Weights of a small transformer language model: width 256.
MLP neurons of a small language model. Each row is named by its layer, matrix (down: output weights) and neuron, and shows model dimensions 0-95. Each number is 128 + 32 x the weight over its row's rms, rounded and kept within 0 to 255. Numbers have three digits each.
After each neuron's rows, "raises" lists the tokens whose logits its output raises most directly, leaving later layers aside.

L12.down310:172079127173125140162157101140108106092110113113148082088107107119087172100106134169172156139105126130077184117082145132089178131120140083151190196109125131129128098152098066172084100176128180080141112097173124166159153120124155122133121113126054124130090159131128158112166171081146122095
raises: "ance", "ant", "ants", "ers", "et"

L11.down376:170138153070091124139086086213139077119117131100094167136112105117071138130135161110132153159165151126115119133105103142120091074133178183135107094161106075124097102078091083074188056102116106182109106100110148146092152145135139081169115128178175107131094132113162184159132165170141127144
raises: "rr", "lor", "rus", "gra", "lman"

L12.down463:083153120146168154175108127138190117132080096105118091078133153133129139109121135176147157154108135105121177125144099113142140119121087171089155095143150099169163074166120093103143134114146085119092138092103141119152203092145117042086117186144130096145098120050147122114131153109183122078
raises: " include", " were", " are", " included", " have"

L9.down815:137106141138140096088153124088104124148140155086111190135178145146134095082161097162153110085144144090084115137142240112116122129071086129132168067110079133115163143080099181121196145123105177088166147104183154192099095130100133174158156128145049116108121157163174076097105100156158159120
raises: " London", " Melbourne", " Moscow", " Birmingham", " England"

L9.down806:166149153114104138153148156148186073154068117154137134096148099094142097158103095131202067139103120097159166151109105148114164110169109171138119105138118173087129140116095149173111151121108106109140159096198156065197162142121181172147108107105131104077154121117102130170120091161106115125
raises: "p", "not", "pe", "va", "ava"

L12.down483:114071130171170113129154073163068072130143063144073089133126072193088096112112178039112121152155132097140059062155094123145100188147131148104123152143109135156134117170084114137104132154176134124119054100162114107125112202125094131160148161130171119090145196097173130172157093168106139101
raises: "ir", "rin", "ib", "ile", "im"

L8.down982:120146134120104087118204118120162093063120096082116104183149093163084127149120140117102153132130118118086148093082080176149137171112138117111152104068163161105111114118119129138089134127094109210105150091118145113142111117123123099163191106111081101102190135152135105113087132130099113093
raises: " ", " or", " and", "-", " in"

L9.down939:163141124139151146128110087142128117113101175120116159159148144098128096127072117112135107124098136124126136136116175088139133193096118151209114159178123142152123124091070086173149169109082156154134101099072139100125127156108140111174144135117137160053078157113160084170121153109149096181
raises: " \"", " “", " meaning", " \"[", " born"

L9.down75:106167170076092159121118188205073113174074072141101130122133138038182092107132051183125106121086143061099122146119131089154057078163108089094125125157149186106147135088075112145127113097141138091093138144091133110090091127128161081150154120133142133128189085149160068197153136113117176130
raises: " which", " whom", " where", " that", "whose"

L11.down3:160116139115123174107101112170091155120150151103156106142060075154051129093119160145157173111139166169150126165091123107107157114130142110096109176119128117140134219106115155098133181098161146115116122083092157144125113126107114160094121052166161140121213139120197116141156123096124123116
raises: "ington", "ée", "ière", "ature", "ison"

L5.down470:147123117133088172145183136128071103172181133157150135091133089168093153141106171179080100111158146158153012089139064108097091174128089126134106123066108112237160131148108152100118149101174108128091118171119119173086148115163177160097124107139118174103082124122131163094204096128099116050
raises: "isse", "tical", "ez", "rill", "atory"

L12.down706:102074131064136177143152089133154135123169087113097134084118104105093205087128116086112156110136109133125150153184103166144090071118089170101090119164084110134080158129090133155108186097137114130079147150125143072065147151133129131153140151185136113177160138139200099136144097149148078114
raises: "ma", "mi", "m", "mo", "mar"

L9.down752:082157132133153109111124128101137079142089145103166140162133167182112169117157130067081153128082067155096142123161119108086085093136098149141135075130084123139123075114139105170148159144136101206139155184111144200086173077125077155212139092173134158147110110093096080086141155102171129107
raises: "ure", "ile", "og", "log", "or"

L6.down406:125125122125151163093108102113131105146126147128130090120116123197148133145148138092146138139118168122109118065096082129181123112068160121144196067134136191143149116166133131107179077141107114144189163107089172133064160091075162064165133117122133105155130133118158106155148160092140175121
raises: "ial", "ć", "arian", "ary", "ari"

L2.down716:184149086121057113128115137101110099137126126155146144097145152121083166144187153098079112224142151101125194084109102177134078134098148174119142113098138115121101141076128102198098121139104172111079167123119126101130194144122160148182108184124101141109066161115118125102143145149081177098
raises: "ant", "ants", "sq", "ez", "ray"

L12.down296:119098126170151091115115135112123152162125101163131143122140101085134128168137073192087068137114160078204067121114130123173139164118149130179149138128134135106133082172127105102095133084097139193118087119169189096147203118155122188126182094124165220122122072079111122103137130166098136115
raises: "2004", "2001", "1980", "2017", "1988"

L8.down307:076151091111150145094106106141109143116140145146148100149120089137104145071125087094151162139161115129149144115055082148118106165151144144109123093144176139131126173157110149114130081085137125106138126087173125135085110143141132072194070123133124129164091117174158039128138131156093193120
raises: " size", " cost", " total", " remainder", " expenses"

L12.down994:115140131104142168142117143129135078143125122173141118087172120147138105123111074103132109076188140101162166170094155092091130126096090188116152163120080184139148149113098130177135096111106143170157110093162111087160148126147145103093198146167135136119150158108139140130079118192056158076
raises: "-2", "-12", "-9", "-14", "-10"

L8.down17:080076088137124144147133096161177095165059072095155177182156129195120136149160079130164190139141121152150148148114141131164079100110144079165101100151156149141156146141099070153117154133152115120123113126148061133122124155186125153103083156135152133138130212121116096097119123136177123121
raises: "th", "rd", "ree", "am", "ability"

L8.down701:181098158129152113171149167204162125149116149121092099122118159136101163178153154169108106119010151121093152049095114142133161124112142133092130161092181120098097117156165075141114086165106107121087096134162135111086078102101136116148099133089103134150132162156103149087130091089155133152
raises: " Other", " Also", " Additionally", " This", " Average"

L5.down259:111132085134003117140154118130139113151148100170131140138126114121149136167126084181109141149073085157100131161156165180118153138167118136083115128071073141117148172137171110184108157139131152177109181100142126117099182175112162124149115091161126160135106142155148135155122144122151109144
raises: "ens", "or", "ers", "er", "ors"

L2.down235:093127155136112086136093170180131164114170128175117116142156089152176168118088076107103075123099110129095088095136217105123104177106146166109172157056214172159078135066120134134125107065116133169158134111124124143145123076103105136109125147130050101102095128147115113136127090152099065161
raises: "-", ",", " he", "'", " they"

L5.down93:123123104126051110107090125110066107046152126111154176078162128138092076163113199092109136131168163130123131136176141146154064157118176201143100094128141136092119138096081196111115182131125148129120183174128136151064154107135126098107088105145161090112094140109096160099122107153150087148
raises: "ence", "red", "ery", "ets", "ty"

L11.down80:085094154146181181158084115085147133119204127141132122124110088103176127093127135073166084140127063084117125181203150084098142145134141097118157144137170091145143128082066061143127178143141122135135142153099076160154131124121115118126112160072132169126103139078117116088118154099098157109
raises: "$", "$$", ".", "2.", " .5"

L7.down553:082130138142080112039137110152119154128084127163112128126100110154084165143140148129146113108116131119064180098107109208123130141126153084137181126121135120069186132123189073152192117166119107099175124144186151119073143134135116117135083082152159087084073147113149174099119196129084127120
raises: "ance", "ant", "arm", "ear", "tive"

L6.down524:122141125141108108120143088132115137141108157159071090147149095101027166096131110187088109115177089139136176085106070082081133100128092143136119072147130176120126127107086161136112146130148098189092143115120064161137138136110147190073127124152184145098165088182118129117138160111143152187
raises: "ing", "ed", "ano", "ica", "odi"

L9.down789:147159097121136156113088130124143100139081150160102158097092122143176138126094104124204077118127137142108104107167139066185065102121077113076129083132175174096040149179122141068210089078155158146132166108123158163104091142118156114143115209201142179114139123120167138154108109135154132096
raises: "d", "ed", "ped", "us", "ors"

L9.down391:161141087104138075120156128127138162121134124149139108126140070089107127164131139111070108114119154099146102104089098087186121139110143155145112088162129091138114129118126150168135171114079134131125093153102099103096094218106099151114138142162190149098160130109157111107136123140124142197
raises: "age", "aged", "tle", "ably", "uba"

L11.down337:152110121180102075119080138163219086151106183150093132096149094168095165105088108131156092104073121108090158218119106129114135127129067135089122159109136096125124106145088133126205183141138122083137110111118130173084180141139129160155145125162082103138142121095105137145140132136171102135
raises: "et", "ev", "ants", "ets", "elia"

L11.down443:149179157184093119085108120119150129134134180087118114133072115103154131146096118151163163147106160193097121127164177095112156124160176142143150204102080185135167094131127131134132147105117142068103151073061154217118133113123107147081101134122167126146128132160115175155126143102136140121
raises: "ed", "er", "ery", "ers", "eve"

L9.down137:171152162146136153181137125144157115147195152189152152089121148127182079085130142109112099095110132092173133178113152144183092154062094146090070147117108175114095109128178091169132110142068129153079189121129121066114137059195179162141136093061092109098137136157133084164111149134093160104
raises: "-", "-01", "-7", "-19", "-1"

L8.down818:066159185092097076198203111094128110142150081132085161111144091130138113128167126133115175139128131120158139118112164090154121144103153163135125119102098092123126077162142051158088123192195135146163193126101115137153091149114075157100138120120126147087110121140127120098084078219096111098
raises: "ef", "ned", "field", "sec", "ked"

L7.down473:121152142099147143107179153116104108150168130131157133059128094150153096180114129085166139132146074125150080140169051064049130123161118087062170176105182144101134154113131145147127129147070099150175123124095143183124124155169181127099166149134085140124136119165169167150188167155128129138
raises: " 1–0", " 2–0", " 3–0", " 2–1", " 0–1"

L12.down224:022130153130131115153163155143138052153078138089158092147132062179130143191056144104137148172083115109155086095174099103099093121154134090130135136119128147114129123099084138140144050165177152136137199144154094137095122111205107089146117136086158132159115156135097153102135047141112080162
raises: "tion", "id", "ense", "tive", "i"

L11.down94:117134183159142086161091169117105156172130151113122118138143105140105181162131042136117143136152156097111119137117156160106129106081148173123152152202126139171189183100130115111163100150129143160190095094156131114131165123152113073077136151175120121172117101140149121082149121115094088104
raises: "\",", "\"", "\")", "\").", " debut"

L12.down431:192125135084131148108115113090158128128116121134113136111105098116142095145152134154122097137106147099098145132058133134124148190144161136099065135140127131107110170102150182125128150107134127080109084123090142057152150120113134131148114116136121117152149140092059167144152149169183148116
raises: "n", "ng", "ney", "nt", "y"

L7.down682:071126163150137149182100100142146083126083115143155105164131145139139146122105148156065119142198086185128151131153104087127142130135149118140156112153116115130106120098169139113163157128101134101087186137150140139056160079155152161067095132092101183139170162140153136108123147113162167120
raises: " into", " via", " northward", " from", " through"

L11.down990:164136181064122073107129123126128119120128145109046116124121066099152073195092142167162117126078109122115127111125145161187151125091138164149149147138170139144125159113096133166141085158118105190061143124119162117160174130097176160195117138102100104081125100190137161146123097093062099155
raises: " and", ";", "-", " owned", " or"

L11.down59:128125105135035138092100166143109119168144180152130099152164159121082199139086098173089125160111134146151153138148088191162080154109123105125154128075085128151119121142168175133096164068135126116111157143114108107160216193066122136064152061112117109100122171107150160151132170114171085103
raises: "and", "are", "ress", "ant", "io"

L12.down946:111145171171090137136207090102143133115111158180113124185161131117034115075103134160108117102180090129156089116166131113162117084078156141124158193109081139141113129131108123123144083162127141144099119165184135105110065121187167130091137174063095151184079111143152163118140144119103201067
raises: " throughout", " abroad", " across", " alongside", " around"

L2.down20:178096145101173141101116147151120097149120149130065087189131172072087176193106102177121089199141132100143109059163103133163145147171139101096090153095177133121171136128127121159080085168039067164078136080148110123081093117152105128097094148099135118102094139109101120138150112190152099116
raises: " Each", " Other", " Additionally", "\n", " There"

L11.down755:068151130100108103131135079103160145181173115148107124144160119092112095181130160118184094155105112064141093058094086136073117048115163126133097109146130079232136115097072092150114100101103089096152080101128104129124163136166160228144074073127129111140159117134080193095151122156117136109
raises: "ke", "be", "ved", "me", "gon"

L11.down892:098115164150169125152088069093132118132118155097095127171089152090149124107162151088132083166144101121158191176115149119177109124175125089110119116116098145079064081112107147154139095152197136082143197158131165081135136108077107155177103106129137088139146114134030159164098161115081117152
raises: "ing", "ting", "table", "ring", "ning"

L7.down150:150061120120104173114106093094127120095140077123141111085134112131110119132096153149168167177083147162179164133114080089169091048132157145106105053038149134081153153128114116121120147154169092173131153151113156084121092150120118214117182131085093116151076092065133143131151132122167166077
raises: "down", "sky", "ning", " economy", "tu"

L12.down350:130106124137102119142138188115184102118081104108134151125144152077157096227100123122143155107147058114113091127156137151106132137079056140122114089152092100094110103103135125191107168118113155122111146117130102125114152175116146163119097165109148213101097187080115139141115131153032144112
raises: "h", "he", "hra", "her", "ha"

L12.down281:138058143150156130154090169152111157109110141137128108124080118156160124128107173111163145093077179163132125081085167096167158104134163169108119075143116067142095113125089169076132102110135122189133155121150103128096157165105133121085138163210091096120123134130110134159135165130128099117
raises: " were", " would", " came", " could", " have"

L7.down502:143179159171078105155143158138149112068159175140127124144124102112045128158170160173078129134150125129115166158148127148115078124156044179155161129125106161133092121128140093145120139142086120191116118137120118131106129182151161143219096123164124167093104158092133165079166134123147161167
raises: "red", "atory", "ants", "ere", "ring"

L11.down723:161124187174102151046096136161142138186092148146093198122122091187126132114127143089134141139148107111144147111166079141162121132093089183104131134043183148100169063147086178123094139113106097153170109098145125163112102135037157108149083093095121118131117137144116135152175065201147197142
raises: "gate", "ction", "ated", " bottom", "cote"

L5.down348:122102160098105122114161118098126138149126114085138110159108080161107143116193116104169132140112126114165118111143080134118147120153155101132148105101111156168111097148099151139123097160114166205088135150107168118109118152094142116155144139116046118138134146172150116142123074148195190115
raises: "ere", "es", "atory", "one", "cial"

L6.down999:151166135138095139103160177127123126139101094131100085156130096134150139148144175138130110109148142070108154116178138180132165105128151104142114132101160085142148134144155108145193187204174120095164176172134171072138142124120156101094122179144140152089125096135152064083128121141122126096
raises: "):", " include", "sel", "rs", "s"

L9.down15:104146100094089088125190105161143144136122091112063116153099146100098165089111159192088139199128068110128113100148095143159105190194099113156173165100152144102082184123136100148182082146147112077145134088189199125135127059123086103122161100131101162143177114164143202119131138151158085129
raises: "e", "cent", "vert", "sum", "fer"

L11.down467:092123219103135153157118106124164088088147178130108098097153082109145124085158131149142065031161105115120131106093106171077069121144137103150127252196147176144061132098126191136129097110099104201156165147128112114192102101093143147184156130136058131134113091161144145146103105167122063141
raises: "\";", "\".", "\"", ".\"", "\","

L12.down890:148140158195148158151144117100125142109104118183125133126133134134100107148186124126154157095204086079139205079155111146138137091179167171169112161144170089154135096150155177127179106186154168132098132171150120120121122098068135124132146169068116122159169120117135165128128175064128146120
raises: " into", " towards", " from", " away", " to"

L8.down133:138096098092153103179078109165158119103119080116139155144130138069102116189112080141122116171183100096091115154106087144128133098152094147189163127183131141134108131084116176151145148155109177167122132148103124134087173164134143135138127137142136126148150112120114159114086117136132151090
raises: "th", "ology", "ological", "ft", "ologist"

L11.down964:150141103130146129098113179116106187173131095102180112137118186136129129116112130152081176139119150138094111125141126203128152135094104159127077121075113121205147161185144146133059123096158237157132160098127129127170198198126120159164125134066138157139100149128105073149094192107147136082
raises: "9", "6", "1", "uz", "0"

L9.down173:105188134095069090144084122184168135089106138079129132184088133146149154063138071139163101092138096163096123138117160083163164130101090061152144121118154119117124111116097124121154092128100148193077123132119167058135176121129097120093103094163130154116116176111113138152189172110112061139
raises: " children", " daughter", " sons", " child", " girls"

L12.down627:137118127143144109095091148130106097129081088159150064089152150082121141168112098140110170111104159129144103199130128086104061139184102080149231154171179134117153148169088164191091144158121152141105140157097109116140122131107141096125168161053100027095143127148141118120123163180123106097
raises: "gression", "fic", "ological", "ologist", "age"

L5.down417:226099137172123180078069106138046112124126125147126118101120000102168166178101131164132113127114150152139113079109127111151075136156124136178191118150125172151102141197116143054128131076176148149082135113122145147148102106077066061092128085113133107146134133138144155043154149122135082143
raises: "ies", "y", "ie", "ation", "ite"

L11.down890:121142133128104134150093105078128098118113141197141102198163107117126106167104164080156187104139182126130134103150134119126071175141096132147104084154131137118104125168127151150153116126136145101155157158093186146089074135137181135126125216146156138137151138129098109155159122129140096117
raises: "d", "ed", "ped", "led", "ted"

L9.down956:054145114199141144176124088164119164184076180134061155124152124106161191141129126186161096116155116157134119153070133130111157142135101110145102145087114106152133121170183136103158133147170056143120097146188142136130141101109129158135106118139091103079141067168147142132162118137183217134
raises: " north", " south", " east", " west", " northeast"

L12.down933:182093104117106110122118173164098134163049080109158132119143118173068071153123118138091135101128159149153151139120140204116144119093125125103120177091136096077105117151101125159143136128089109121107140142120104139154143126106166175099156142050070113128093116162122124125192110115121147153
raises: "chin", "ch", "che", "over", "chi"

L12.down730:165080175139218051137167107117151160094166110144158068153135086149154163070081173158139161119077111202153135186117166118156172123097148110076143104112081108126178106116134144105094089044144083119151177118162084076154159137124117144152140091161136110143071131103136092156105138073164139152
raises: " refused", " resigned", " wrote", " gave", " had"

L11.down257:162132113110166148132108135094143175130208141121064110108144110050122174153063100126113148092142089121225126122141154109046159152134147192126214104130090080141144113093141113100115173099103136104158167109101140091128163146164158133120099119146146154107145141152163146160127097118089137137
raises: " 12:00", " 09", " 5:00", " 05", " 01"

L11.down649:155157117160114142081124117105104142132106146142121150142171090110103156181097151160139139092082098122096089126099184181079124155115090179107152118096089134061112129124091146125155134111124191140106129126101070171121111179126102109100171121084134112127187157138091144107124203190161124141
raises: "ions", "if", "ive", "ion", "ify"

L8.down164:140136117136126101089096168123129107130050131103046127105176142126107121169141157166134125149109100091157166122094089115114101158090082147120117089084111132092133126124183183102131121095184158138119104123173191175124178131168114102088181147120136078192123177155111090162122129112161106168
raises: "ified", "ify", "ite", "ive", "ed"